MLP neurons of a small language model. Each row is named by its layer, matrix (up: input weights) and neuron, and shows model dimensions 373-468. Each number is 500 + 40 x the weight over its row's rms, rounded and kept within 0 to 999. Numbers have three digits each.
A block is one neuron, or neurons of one layer that tend to fire together. After each block is what it responds to, as a language model described it from the Wikipedia text at the highest values.

L5.up732:474484453532545511553545547450495521477494493458561563427498592486550386518509510482427542534516511484392502535581552486528485545474514452489486460535526446541426537484471552576537459435555531517508485511539423533494462529498474492548534504514536455494509463439455534566512406443511538537
L5.up1348:454550525506507519552567494540529496494473582465449501593477454499484527573463613480451512448473547473433443492460536468498486557483511540569521446498432388461520481566457511463443513510572530567526490477515517498491435544496532572462437482538463543527546542402492489518521460455499561404
L5.up1918:546562568462493557450523428485479443516447549487576462494600489480583526529541548414471513471536538468478461489537496468548524484487470466460483504471491480482525496576465555519480470441450528533473490495459496564488474466492521548460451414533415431463461561528454541484499491487497453408
L5.up1936:509500439482477490464507510481487455502479520544524490451611533468510473548425547543532455539481511534463518453510525503500499512509516555585421473531501510543440488527445498469462469492510563535508492513523477486454463493497430439476467481597452460470539519453419518537492489447459485454
Predictable continuations in census and tabular data: American after African in racial makeup, % after growth figures, cell spaces and numbers.

L10.up95:449532496488442607509476518513514531492551517409500558579515467453470496511447500421522457579448551461508461486486464446461472528481411527463489555499529455528495526479550496517558499442473556519548499466462484452479502558573572566518492454578483538519503496447474460542425475433496573540
L10.up141:502501441424496525450519444470519523515528513424505538565537515451454463493534501432444530525421526427480550412472462475514550543487545517460463520531468512540532507484529529490487560473526542513473538484532488530520534498546474547492556543492524486531516511466550427517482457543487505495
L10.up235:479452504495506524438531592526464474537447507470533541508570444482570527476474540549568542499541520523528519472447522552497522500531464498446377492489551474463528488529489528450461504451498514439531549509553506544450569470555492482480506523537510455457553479372524563486486524486512484428
L10.up489:460532457437496540524488535495516534485480513521489574446509478475442491504523547531515444584459542528528531485502506453557546525528528533572514497468466555538511497489453505519467555469510538580518523521498558537439468484512481428491512534512552463533529510574465452539484485424553567443
L10.up607:492493430488517588531540466542607459486518494517410457425490455485514419500481467514415487468456468470583511431524508460546469527458486513556446544580559547539469513469532527565504469505554546528465522489501494576523446479506534429467532505466521481588472410507525501546499501427534501499
L10.up624:501458448463479481497509460479501514442571548439491515558459481465487467440482520444478453475467466506492428467491428497508483456470505527501451502557539572484576528549518504553504520502465579540507436440590473521546415511560461530505499451515551496487480567608514461591482436495513543518
L10.up827:503519434527506507419583484511519476521495499449471481532455493497509484466406520454528474560436507374399450488458482482482587474489430474459452529567550512551504492534528472571544442480471584543498466480521502482519474500489463547534483417547487464480519538522503560506460514501471495494
L10.up1123:458464495502478549535515439480458485486455575509527521525489578582512478596460489472562526565533451508506544478535450402491516535490479443549477474512474545580517540478536509535441491463470529549515493557511497424487502512574502418509448459559451456518496521433512539544489514455504495542
L10.up1126:526537527482415504549546511546512453421545478535483461463529479529501529543518504440417540474528512544543486420536601541509494516505494560498449473499513486580517497454488437478470504477466486506572590564501610534499483451473503470509555533484517486446487479424547487476513459416494496533
L10.up1201:502401505474498477504460521481525522482497525503490534458466536517578532489512494506442550517527539502525516455575429489443538531445505498555517480507559507571486554460458484537524497513478517435453499478492525516509527478483571500517437531535515503526543590521522520502481460478481594484
L10.up1238:511507510481503542569522479571492489479476538505465482464500483418535450487410542446442484496454521564518520453452531528532467453534524425539543458499409469517474440531527468487523506507490455513487519540519521512551475458475490448523474483507548513534428433561487469573529484533490496481
L10.up1354:513556506508461480492500495520605464476502467533501491537464471554510523540497504431444542602492474537480523467465591483518597523597519558544494476556529546498428547445515516434458452460497516482502495470523536514553455539532473541508521470536534441465469515468453576444517505430563505514
L10.up1483:491549536532410531472503502514482573505463513520518552520596498476514494459384494552475474489436513546462488508439450452393445559521482399525436535523469482473536463481450524485493474501494546504534504506517454498493511507520549520555531520564497510490480495438527523579507524444524451479
L10.up1583:486573473498537594479490456507532469483496491509451509381469526586482498471509543535476521567495506446493511439495460498577534457471454517444481521566429459532432451528555452508484493546490593534453539510559484557581500536479534470460404445501515477496457493465545556451459498475451486580
L10.up1672:480544446424502615556543422503496458510570552548484532442505576432483511460440545490440532482499510451522424516587511459517502508515556530513471566477492475521486464540542448494513483522535531551522510506472514494484464477553524534507562481544528461462436571507502475499542485453496455503
L10.up1805:523495447451531505515474448501564527433472552557552502583595490471517502503440531481438477490542477514501477460486594468520509450514457474506516518554568500470496453493464576516532511459491520506556510541506484502370485501509552420544546559498506421474506583529459580565457523487566548439
Column separators (|, ;, -) in sports, election and census tables and infobox lists, often just before a final Total or Other column.

L10.up177:500488524457562434506476498497496485442479487527467620531434441503509573506526485549519549496532420539564441485470507490460496562529497568445502471508515513436439461463517478495527481444476526517527458486527461490554495530528476492458451547541524559419523523511523476549451510517509493460
L10.up261:519562512525549510523502527494508529529494513482477528535397485471472506463478509534524502510498556383576503524430512421501463547486503472504538544523526529418565557492497458553430464544519465521489533480503539544574482557502484443468528531487480462470473512496488487465449494499451503486
L10.up315:462527465541472490523516516539451536506520512584507485492511417502486444498485570515517558472458573392474476460474540508530544499456550492532476479531540586522519462501477478524456530496495483477442557542481503513566471496504475543469468531484513509492512558476448530504521567484464433472
L10.up335:481513521504490554476455527399438447543473513514552517463587527510455539457535523576481539505481493541547435514439461491498481519497484543570451462526514451424577498543519516517468514558526464484556426515499589521501535573492499471490561491486500515488541519555393453402536550462489514493
L10.up421:516487517527531528503513472486535538561526518489530583476436474499468417464423552484446495595499485418516474484467521442591527511445494532519468508493546552469432490511485486516581500484503496512493515520475563571525460501496573463465434534544483518543539500473515443485495504405566555518
L10.up447:581606473527455471498480491483483481550535429506468501594491555549444476504450480483484500553491425443511480581542616494609403488537555494584488561590544534439489509421536520476457505437564491465579513442511484497456544523532480510486513548470508481556521455471520545457495494446526447500
L10.up480:492575508479516542540471541482468528521490519497506532531455467535480502517465507549551482536524515549609532522512442366457483527512446471526502505579470542473572507465511433529480498502534465510436484466550504465532628501567525470482465529455444442487504520488466569476489503465534574505
L10.up630:462531530460558530444528539524441471510468500531527472574520523555549523548479498512500523517397496455532465480525552466512526476525450576548521538496500596441449550505410408473493484456509480495529527524485508517463480460466496537426507558486500457522520476517543466473533478441481488544
L10.up747:519518503485486514563492533513508453520551513497531563585509518507426506482481466533490604471465516488529514616518540553530542451447519505466383513567493501431458523490527432533527472464558492497484524499477538569464487541493553539509454536502445499524532484437466518626517529410479484468
L10.up954:500492502480550554604489519443426465450478597536542488524512462495467468476484540519508508525537450522516463533489506487544518445457553514492451537539469498561475468541492439487443487504472496506538483530471507562473525489523539462483461505480513478564509484471533455471502539489509470513
L10.up1429:519546529476456527578521479482578486547491495449548539532530528512481480515511509533478606526513549460518528602441564504522416537480440415538484496502451571540513469509480497535476503474429522559565495456490524493474493496528554517545539466523485449527474479552432570503520533365494502420
L10.up1572:531482529454552453588443476452486457470428544595488522467459563585506484481516478539514529513536475467493549434464516513443504475510510469510484381472511469472566458533546465626501530468499493465483459586489480479519442562476518476506506505511552509475470532550509492510494484448528527556
L10.up1576:487543454466463516488454531518476482532463590548537516538483496511504472524511512479508492444487488450463479514513567539468479492457469503443547508523519474519505519562482559485476500408472511475544500448473492539459509517505540524494518502477458569541472523532484463533485517448483522504
L10.up1715:513535536496510496567399503491445498460438557527561495522465573511559502471467544563473518531506503420536504528526514502588559483534488444619469505570531538486388463534467436487508457469512482465484461562537521548533502487533433441494502482512502479538485475496499504494459532433522512488
L10.up1719:438589455481477483452526455533563438429503456516502479482506470516433413564450466450453455489445436423525500498416412504510517544592460544553544465484468516483458482526512428478479467499538491482539496522518500500483465442538507508538498452578555486467446506527533518525499533528463419535
L10.up2009:520538475532519477497489530539495498516577511496571447441489597443531465524521572465499506589475418490503554481443514504479488492455451540526456463447526435574503545513513482506496480449501475481475445537507491496579465532447524586549488496521511511539509549515484527481479528463475466502
Sentence-final period plus blank line closing a Wikipedia paragraph, before a new heading or paragraph; also row-opening pipes in tables.

L10.up144:525542529523572505461566456439489522470526552434492500559503453495423446505532509417497526487475554532505463486484496435546462495492470555522477547488516534601516566532505538537484452449477507451507478573535559473589473522522589568483388498519501414552542488529506450521487456486445449497
L10.up285:413458420542480486537533474486538463504504496537487441514532517475530464534520481478478567527453499426530471579473492497551462534542460465496542482516479526486548472440508474536527509522448539473459520417586453495547559499493536581526481455575525515481389503557487505544463485463450464493
L10.up319:511522484472532536565501480567509438493463518546527509543502545482483500514550505526523555539519580571463514490447488484478447477507440495503453502486585527507603497481460458580585478539556511552413497455482546508509475573456496483490489517478457551531412502526519441502576512550543544545
L10.up486:483481458498533456526489501496459481500485567492537519580555521525524497504478541506520523445464510527540512529516542488517461493481447537559471454491521527473477519551482460477567564495510445510484503543530594471513493486559488445521518477509462555535485508499533484513502521515534464437
L10.up492:480479519511490495508476508451472484519542509557537524594486429468424522483498525507484421557494418466512532451512465484513455464549457507523476447431527542589486526448490491500558472460541479476434518459604544521452548508534497432450440437485475471545516403470498551463521450466528534510
L10.up560:527522485492471535525423499443472471495464527472530481530479500554494512512516475469470528584507486422552513491522513473501461538422471425569492533531537553515531544461483490568564522527541450568471504548524504435513458462544525491522432534486508460563452485516517462526477507463484436577
L10.up765:455490506460472529519485531498447514506496503447497463638513504438472443506497500469525486462448587457524498492515541496460548512461443482558487516482503587481548597479495478528528541550495451525438513470532524442508527449557537546409411483572464531498443469468576485553536530537487453449
L10.up828:427508437504558497463535539452474497496544509491453519563538479529447473544546532487467410494455537426435512479525490496473436522419450515539520550458493542521540459558516518476450536495537505484427489518477555473492534550486572455467595491540491502500467533514465554549548527482473555472
L10.up1051:460518478514534508541510495564489427492500514482524513529485457442508423562533623549542451482484577531562466493447513546462457502558446545511495493491599533570501458490442459591516459462470503546431484526538554472454489501528509421534459450580502568529501489551474484522591555418547507558
L10.up1111:444554458464542432530469531403505500512504484485453508438402526473537485498472456508516537501511524450528531549528504512576452458422502496491464447523472490532497523504541476546539515517474485488471455557481551546511441521505535494458466461515528501469461509496430465490507471506440525464
L10.up1190:507494497514512507568512494521529488471491565470461461568490511540544519552508489476505499478510509507554545460532514499499502505479527568557441482508494550448540570528496491509513497514461475442529482566539533515492471508477467532516510482530466439504454496477596398460533492523450507476
L10.up1689:500524483486427538486485573508464513530491541500484517593538479484503456547521498475474459495484496501457464486523461520445475483544503533570508507535550580494472500491569512606480520454450474463478506533607539479468496457486466457466488454630532476511505463508468542501517509498538439505
L10.up1709:506532444472440437523516522509555562432505458445525478539560540554527403543509449512536490458481502520478495470523476500466535547570511522490564540457471576487455538459524470502449498426489537546539494486535465443534444546524441593449492452608537505520466542514507503522521442501474546502
L10.up1811:542565537482495575517528425428498502460490459484528453522492526498528509546540475456511517543475546508553465494547476529593502504456465447548517492509511485573465512470496455495506545561549503530450481491490510467524532516466536498484478443596462498530466490520412484537455511431424418434
L10.up1867:434553455440442520534511446432483501493517561433479570599511488465528446611498488466477503536498544434435459478568488488470451522556474519516512530524506573582511532595471447483518447578550499506504501562565485497480477487533397481496473431538518485480496527509482411515506407542459511559
L10.up2022:423520539524535487506463396526514490496487543522538476532574478479550439533500504494515554482467543509518518480543499522501486499527405461559488467499456513496512515533499507471601558467516456566435492485549532455476513519515557473507472448595540502503496479449488506507544473533450468452
Adjectives, noun modifiers or word-piece continuations that open a plural noun phrase after a quantifier, preposition, or "and", such as many guitar(ists), monetary, natural (scientists).

L5.up436:473421485454518429512596557535520457497454479540440527551410523480501447461490524542481568528482468445454536556455506476431522435530515532540457527570449544528488460468526513562515509430571499501419507535507464484480447530501480453545521527446526552489500499509503474564486425462476482551
L5.up828:521538500474497490508524490446542473484471515497508519518454550503560377569444511529433548564473565549468508487510532528553437475525529443496498526499468562543431474427551477515525474503542509422500541524507485495439483445483449452541513459512529527470476488444550480537491451528426450517
L5.up1086:501510458476419519434466490527503472519540513431506502501426494477594452473536487483478549546521502472516487450490441519482452435597499445578508550495573418471481467518522516541501582508472449513519523484586495500477525490561464511511473462566541563498468532471464550518557537484495480567
L5.up1232:465492493492529486501520584498479509539462542509499558479517510482551487466455490544544519604482460497449554486490492536556557496589478432520459451538371508445496517481457512510417485534540477487533489444556495483437492502561472453485460510502516446471467490481573459481499444480489496497
Second piece of a number or name split after a leading piece, e.g. a digit after 10/11 in tables, a month after a day, of after University.

L4.up668:489478442511409490452537526439556534470499530530495569536454543487495469576550503558478486509461508497438426435481455533503567484540540504503439486523526553514497536480420507493477481446546509527507435509535583520470494482512550428471511425532475510501490540534459540516460459440512498426
Tokens that complete or form adjectives in running prose, often the final suffix piece such as enthusi-astic, impract-ical, catast-rophic, or whole adjectives like minor, significant, broad.

L10.up28:434465498491494557546430558435517445426542528555554527542490488550500509472461506423448546496512472556521513593470495541487475478421527510549502532507430401524532453482486497473478509460476532478487475547480479472491486494541493502488489511497462527468522500513489530546514486528525515417
L10.up106:495527481506507526541508479506479493421514536496531475474526478524513493413475529552502529538440486486513447518475534534469427550508469487523459557555563411588492433588451493426567505487416442534499507475466466479498413524513517492468454468540518479442511401488504460487521495453556484547
L10.up238:444488462493461542568468445509575423546515524525419468480521442535530446482490525484445496509452474537571486510450485488461495487497510545495538456532479558463508518434519543455426460546493521472466538528497566470545469441499559559445472510484436570459533503473511468479481516483458527492
L10.up382:504507524449450525521408537525580515504494460461437532480550541553515498469495452593505506468530512439453461548509502473537477503415499509543462582510483537526471492502540523433471474478565530492481480467577464537523479512511494452462467521450525548548501492534479435485558465496461493508
L10.up600:385524516460471534543447502509536506495494561468451549507478503459484506492405529442490526493534525510505518521460472508508452475401491485575487500524418437525450452499524472453473480420491473548515486516490508484467537411581476500520446452489547475448490477484458532459541463477438500501
L10.up811:495481463468433519550486434489512374525483538461482469490599524492529515466505532476483494494509491535579524545512381529448453459534504559568546510518521507558541455533534450518551513563468474441495489497496542639475598503484499442478463494471461534456512508395519466454548476530491568489
L10.up865:457499476502446493536446461485465407499565497528496438522435440523548494542500515452489504476497479449512476533452432496521495490441552525556520524484461466532490570521521493509466527450519584540493513471459519465431508409511531505463391526530519582484545458435523459517496533549498483516
L10.up918:446510481480539584534488432463486524485453505499544488539556455501490487524516488540551439515509495398427528513420543589466434447500431535487459448488535514545522457538550448518456545465475499514517471463470492461478516442478467516539506519475543476434527483501486453466542499507514458536
L10.up1055:417543490439534547591462531481563546491513529478578499590524414529557457460458517546525482552479476495564522488504426544494455486512495513543460493518480516531491512461476512513477423438504562505454546464498422524488512500502468459514433467481520497486439403402404483515511462507569510465
L10.up1056:477527536449547579527420498435513465581429575553483542457569506519533478470490471517473500525509526507473493502535477565511503463478495552492504506477467552568544451465469438503511560439501528491471498497473426542535514454443512548482471550488507511535454498440490453409450497535476521550
L10.up1389:475500535457583475537545457536532510473402523564458561507524506465529471497562534449508491496498491472548456441535540481518502440466579515453497462541485560500464518490482482487557506423428519525472499385503445514558524504532500557517490479499516459431418459460456446474562472466536521528
L10.up1717:473504497486431536464472491504518385575583572503559507513557494454540597476498508495530483558540490454479468537508483453502494461492519495524456470554552438571506484514488535503451499564514498441540562437514504489524441477451543455464427456457470493544475509440482474454514505523524541482
L10.up1910:440481492521555505608483424495545412525435514526494561443411503510517443516475515514548457515523496477518535540473570511467504513535517480530495488470495452576519499496480502450513483467485482512523535545547537422454518544588488458499435498480536581511462391431447453471482477549497440513
L10.up1936:484513503448530467542490522457537506481470580496435518437581483447436511506501520563494513527478443515489504489467469488475444523517458532557560528566499488546548403525477459485518496508436524391500538479461509498589432470517478505546492486464482530530422490492542457455471523499518517496
L10.up1989:515500502454414528554564447459400505465452527478509447507495559491495472454451451521566572433482456514528459441521516505515476447460520556570467450515456492484443554507449512534524605534518550495537578495528526563552535463491527490549545519504529493568500518437460423448494486541498516488
L10.up1990:488535459466522553511437543468511480470511512419474530568475524474503502492461474513511524550505498518549487466424514501532497560450456574476400541572553530525421525484558486483551477406457548605488439448516566449508529504538506490501516447501569515488519409481512546496559559454515462507
Word pieces inside or starting non-European proper names (Arabic, Asian, Indian people and places), e.g. Al-Arabi, Yoo Nam-kyu, Surib-achi, Viswan-athan.

L4.up156:527489469465516502535551577434421485513466460513456509463459536508430528475455521489559427501440514507569504437487544503462454476485453526551526523451489511463514486509452502576496531501532518491559551493474460559501580518509465493505556547491447529463466514477455452451544498561508472447
Degree words like more, most and twenty before an adjective or number, plus inner digits of dollar amounts and inner pieces of foreign names (H-ú-rin, Schul-z).

L4.up609:523507445494409416446536471426473499536539508502459558505593496494505528442491527416583504536493483485578546482475528519535470495433472517517507575429468476516554462513405471474493462478530555557454561557461503552538474511468529507444467514464462556509424546460528509511533496494494558422
Month names before a year or day (in March 1869, 9 June 1990), and digits after a decimal point in percentages, coordinates, or amounts.

L4.up136:538554455541514489478434417494498506432495468506472497533447494536562448554432466458507522511493530470458551545521438532494516457481464558476578509516527502523465495550596516475473472492560463499476513496478494467425426497512554487430522505555491465521554591490514473540553550536411542489
Cell-opening tokens in Wikipedia stat tables, such as the space, dash or plus after a pipe in hockey and football tables, plus coordinate decimal digits and sports words like pick and throwing.

L10.up7:518502484500466489525439584519442504509584507513499509459455438482498559477452499513569546508552451464506489538438560531453521498505454442482483525493510442473476478447512464533549480456498480408442549481515495525542460529487581475525447537557493566459537517478518525572527461511430456469
L10.up189:501492546546488538561432505516473482571474516458524515424496554543526505447586568529516470530573516467513504491481613528495568509511490483466418480504474524507502493432502492457433517440517493454482525529552509471539443479488563592475448474522492473525558493466485505441464543454457490485
L10.up348:547512468505513476520489475515485497398467566462515481493545525541499523530431523499425484483447553489481530452446426548528572466556452471549502478514417415490508480535560494528515563588485559488517457537579534567604463464466469470535510535482525526506497457448492508523449430479527434632
L10.up431:533518493473550462515447500502493443568454533441474499442464524451477486553487508517526529571457503518601553584473481459491495555514563549425499493500486502509470541495501486511532469460509539468451446490467514515542486527449542506495542513559514533485575514465500502517500502483456543513
L10.up455:531452543534526536539503508506533537552587501493516538527410533543544504521406433475557509477528428527496537577482504512403539484510438426484457582558506501511509482474550479548468534505489445464515459520555568440546528478417483478450444489562472488477562520485422465495470525535478452434
L10.up660:455485480506510490559443527523455588606502464564555493435481475421541515457511453506520497512441438461604454476483562516540472513507472521474492462510473528560493521556518479456548583453523487520517491496454546472475468516479580504565471569556539556572494500554463438434549561375465462522
L10.up753:553462516493526487528522559532457437452470556477478492497443532485573480463474510515476460431518417489518505536577468549503532494464452496508469411418455499493550569576481462504535431532507445527489468413531555522565424462472413516435500523537571465504516575490443422519465469513468467548
L10.up777:558495506507439452515451489513444488467435501562514534498583458417490530477503504523542467518552497465526466553482510452456426455450464491507460485488536484533477471529417513559479511578465555448470497478473552538533493533544557483483417488474486489526532471447528486521507518539454475415
L10.up826:500616372459560562493476592538506477536518496564449488454503503523539490558478517554564556539535549500526435545539460544465541364465503485477476517528478447559519446458477542524472538527465482434517492479513527504479443502451470539545539503571464550446428556508430504538488498518459533572
L10.up960:522498453524507569475490523574485496474577493477490498488527578482505502434483504465483501438519520559539529567556538515486476405522454472491485544517519553437544547479474516577452505588518514440479574453492448543474521507532565508492464606505453503468494545538466592524486508496446537519
L10.up1198:461536455465526487521399486434508445463523463535464521594435479576536472524471496498548441529555539477433511554512552409444488504574492522535447519512502465502461493494500503497552540463495523461560499453545503486471499508450456521501575491503500468505449557571505538453513559483444473474
L10.up1465:490513438512511544435501527504462544513516515468438560418529484504493487470458459467571533454555620487514483548543488473509470469484472523510462500513523459499508513438465489465508512522482495500509475560539529515509451538455555541490483459526440519487452428553519545555549527520518530465
L10.up1505:459461534444473453530504509539489450568501511535515521453484490474482543456424590531486538467536511403573559528528467545485442403483505478560480458538465504477480546544521452513527500503558441458419487471565510503519479469464528454402443465516511454562509434494441532527442520498517547462
L10.up1900:488552493508422477452538591506551514451535460508487495535490489435462472457526520502482499532601498437455591554463473525526411468516560561484469461519434562582569458570517483441540522506473527439505499509549481507521537436532425513567468567478479460559509498548427622487509511523443486465
L10.up1943:538466484533485488502494521489549520550492486490499492489507466545450503485492482501485543550498489515589516537578576485445455477498548530529442485547532559456471472440460426458565474475474479510407496474471543494488435499496592501508512477506469462508506529472472476488459544489481501395
L10.up2037:530520494472578471486508551555426461506475479537462517414441447474487483493476528461515436499528587566494525594540565548541511388525456499518415482506534463433506510516535439536571465413483454415481523524508551482493515499410530575502408535502495529462564457492504525520527508437524509492
Month names within full dates, mostly after on, in, or a day number, as in "on March 25, 2003", "born 11 April 1948".

L5.up970:439488538469451535560533511507455495514457561530527508468496568500434473478489489465516488465476498509509461506503527537524420582501513509488514544449517511497570540511530487548450527458534552536473489526507533561488467477510577473469507473466421535569511474454503454527510473478558509428
L5.up1542:515431503424516472523527520493489488494478595499496501493485538501499455484503502508546473538538489531466462479546556542473553453474493423522458524586494550486477523508458436527506558449464549500469452447545463543453473466512425500519483449472438464513428552485461519547455486474463536518
L5.up1840:536522494453507468504553552607521522495432546467433453495520453511441464487444515463476523505452496589507418515484506503497502456481454416550514475535474524477498464582524469579492518405550526473554492512489511548510492515428563488448517369488398468459501457524453410540540510442480481459
L5.up1940:448514485497490525607523552479498508494449556523465494424543516483463459524518561525436479480522454503437383464496500514484484428484472512518501474516475530472443453564536535451508497455473525504420482431542530520461488476499515560543502528463491483562501507530467451557542525449504505450
Word-piece tokens in the middle of foreign or rare proper names in lists and tables, such as Yos-ap-utra, Kos-c-iusko, Khach-m-az.

L10.up29:501583435485539513496531497489563475444535463486460458456548470487494522561481467562484472477470480555452483454557492516592478490498503528522495460546552474528481421519490428484471489467524503486500540486514503438477439553522535479478489442480543479560496535508477520443499499513444473439
L10.up170:516539507443532503638550527510456473440491461601532516526497511527485550487454585557491544534435518489491550515580549499553472453487424476495507549480522572424459509529566405514458521420562513526506532517566548565447609445444525440489520502483566476533555540509513543479524463520481557460
L10.up308:476526505423415565533521520493547469522451457557451576534484469444472444514447539485500447482461546471442450478518539426459525542539529517496528516501504584521474554429501462566429522492454541546557544570515533518563479477490501487520546409565518459499491565459558498471468447508469506567
L10.up345:467520452453451566527508497495471413437481568561454464450474473436566503557430457540520530534505553521518424476503544503515480446456416570533518427542435513537480564509513473491549511478563471474503547475530548575458611520525540530504417428550465473517502437529522495498510459544506527466
L10.up622:504531464486496509584565549562455482516580480612537479472457508500488530508464499545465513488527541601498473501522571560531559507505501474492487549494448542432442449448488508509523537418460483485490474450507508461458500549515530466439533454550541465499508556529504512445508468499528476523
L10.up698:504581474504528520551521508550480441454486490541592499523535577514492484520537521472491510550551501496537502520441511527482454503549449503541506534491546522482472474538483476519466515339500508479494528528541511486526512510519528415535484503476452468558490468435489514497538387453512478485
L10.up1012:479509521472607562427553467469534464530476496487533477524534540471490496428486500443529540512420550519465410476512509580509428516518377521523514470494432495460508478548499544494578565544554473551435479527475482542575478480509491435512509508549479547520532528550508469491471501542480482537
L10.up1154:533558447463413514506531532522432511510582558486483532471474503562523531533416475481417568536537448433516515461499526514483488482519498468558576490541503458471512465482415456522426458508511543509461511486527530483508553444521478541497462494536561471486528601513492503505459533521464507478
L10.up1265:423513473468448554551538481523532430587506492501516508449487494565480522475485516513481533490485493509543476461465480535537445489489501537523575569528473505483478447505486485491491540454554539486452578485581517545467513538549557532459482556508472490513499517432471514428525524449486418515
L10.up1302:499573461526544497543504495482402467531572501554534483557417501428565514453427524489505495542479554438499480453496596505468523496535438474548457440569478444422506457500532460535562428514468518461543468511472550443482596479521547468550497486518540538506440561500451435441517489527479551477
L10.up1513:549479441470521506485566448471493481540547531511567489523454468526479484516527503489454520524420469479538460487435561464531461570564480500500494487545465508458506465550526499491500577509446503486500515493560587458505539475486472439481580472520534471462488553466614511435551549504537470536
L10.up1579:557508527522530544433492525540504521439500556502483539433528489509526478487520543503529537504587533590520485493580456476512519470523500511465533494446478445412439490477514513542530463459540566473492523475557547551521459497504515516517458498495497509494480507442449437473462440535547510506
L10.up1724:443568451476497528523463490487507439537456539552503506527461556542488462568556531524460449557514514496455522371521586439552355508571511486485448484509469600501508433453462472522518531571536503492418505488502536534521507513473511470495450414455478513491523540458535545479520554504549469582
L10.up1736:479493502497491570539505505528448552471520539490519463438468491422449479467547442464542517505469573491527520526465469494462522459490398493461484556449557541578501525434560476503450544508494563450491466450527545518556544550509501514478484550510482554499407538522570533509496487553559518490
L10.up1754:506520508532539454481521498466483522501502474516524530481487491465466546516522517503444472479474443487479439489500531556468480546506493473502430472455400529510506433477560507447504504536405537528524494519544582505474500488410556453432471529503492486474486476486502495462400527484479451445
L10.up1994:434508524429440526543540561577467440477492512493475512476522601492432496535415552556491507429457469485523491490535474491476506485467427518476462556498532605477556478570555449567511481427493431460520481445482441519544579471509460442470514465427531468498505495556478437502553494571523485454
Intensifiers and ranking words that start an evaluative phrase, mostly after "the", "was" or "is": most populous, very small, rather negative, the first.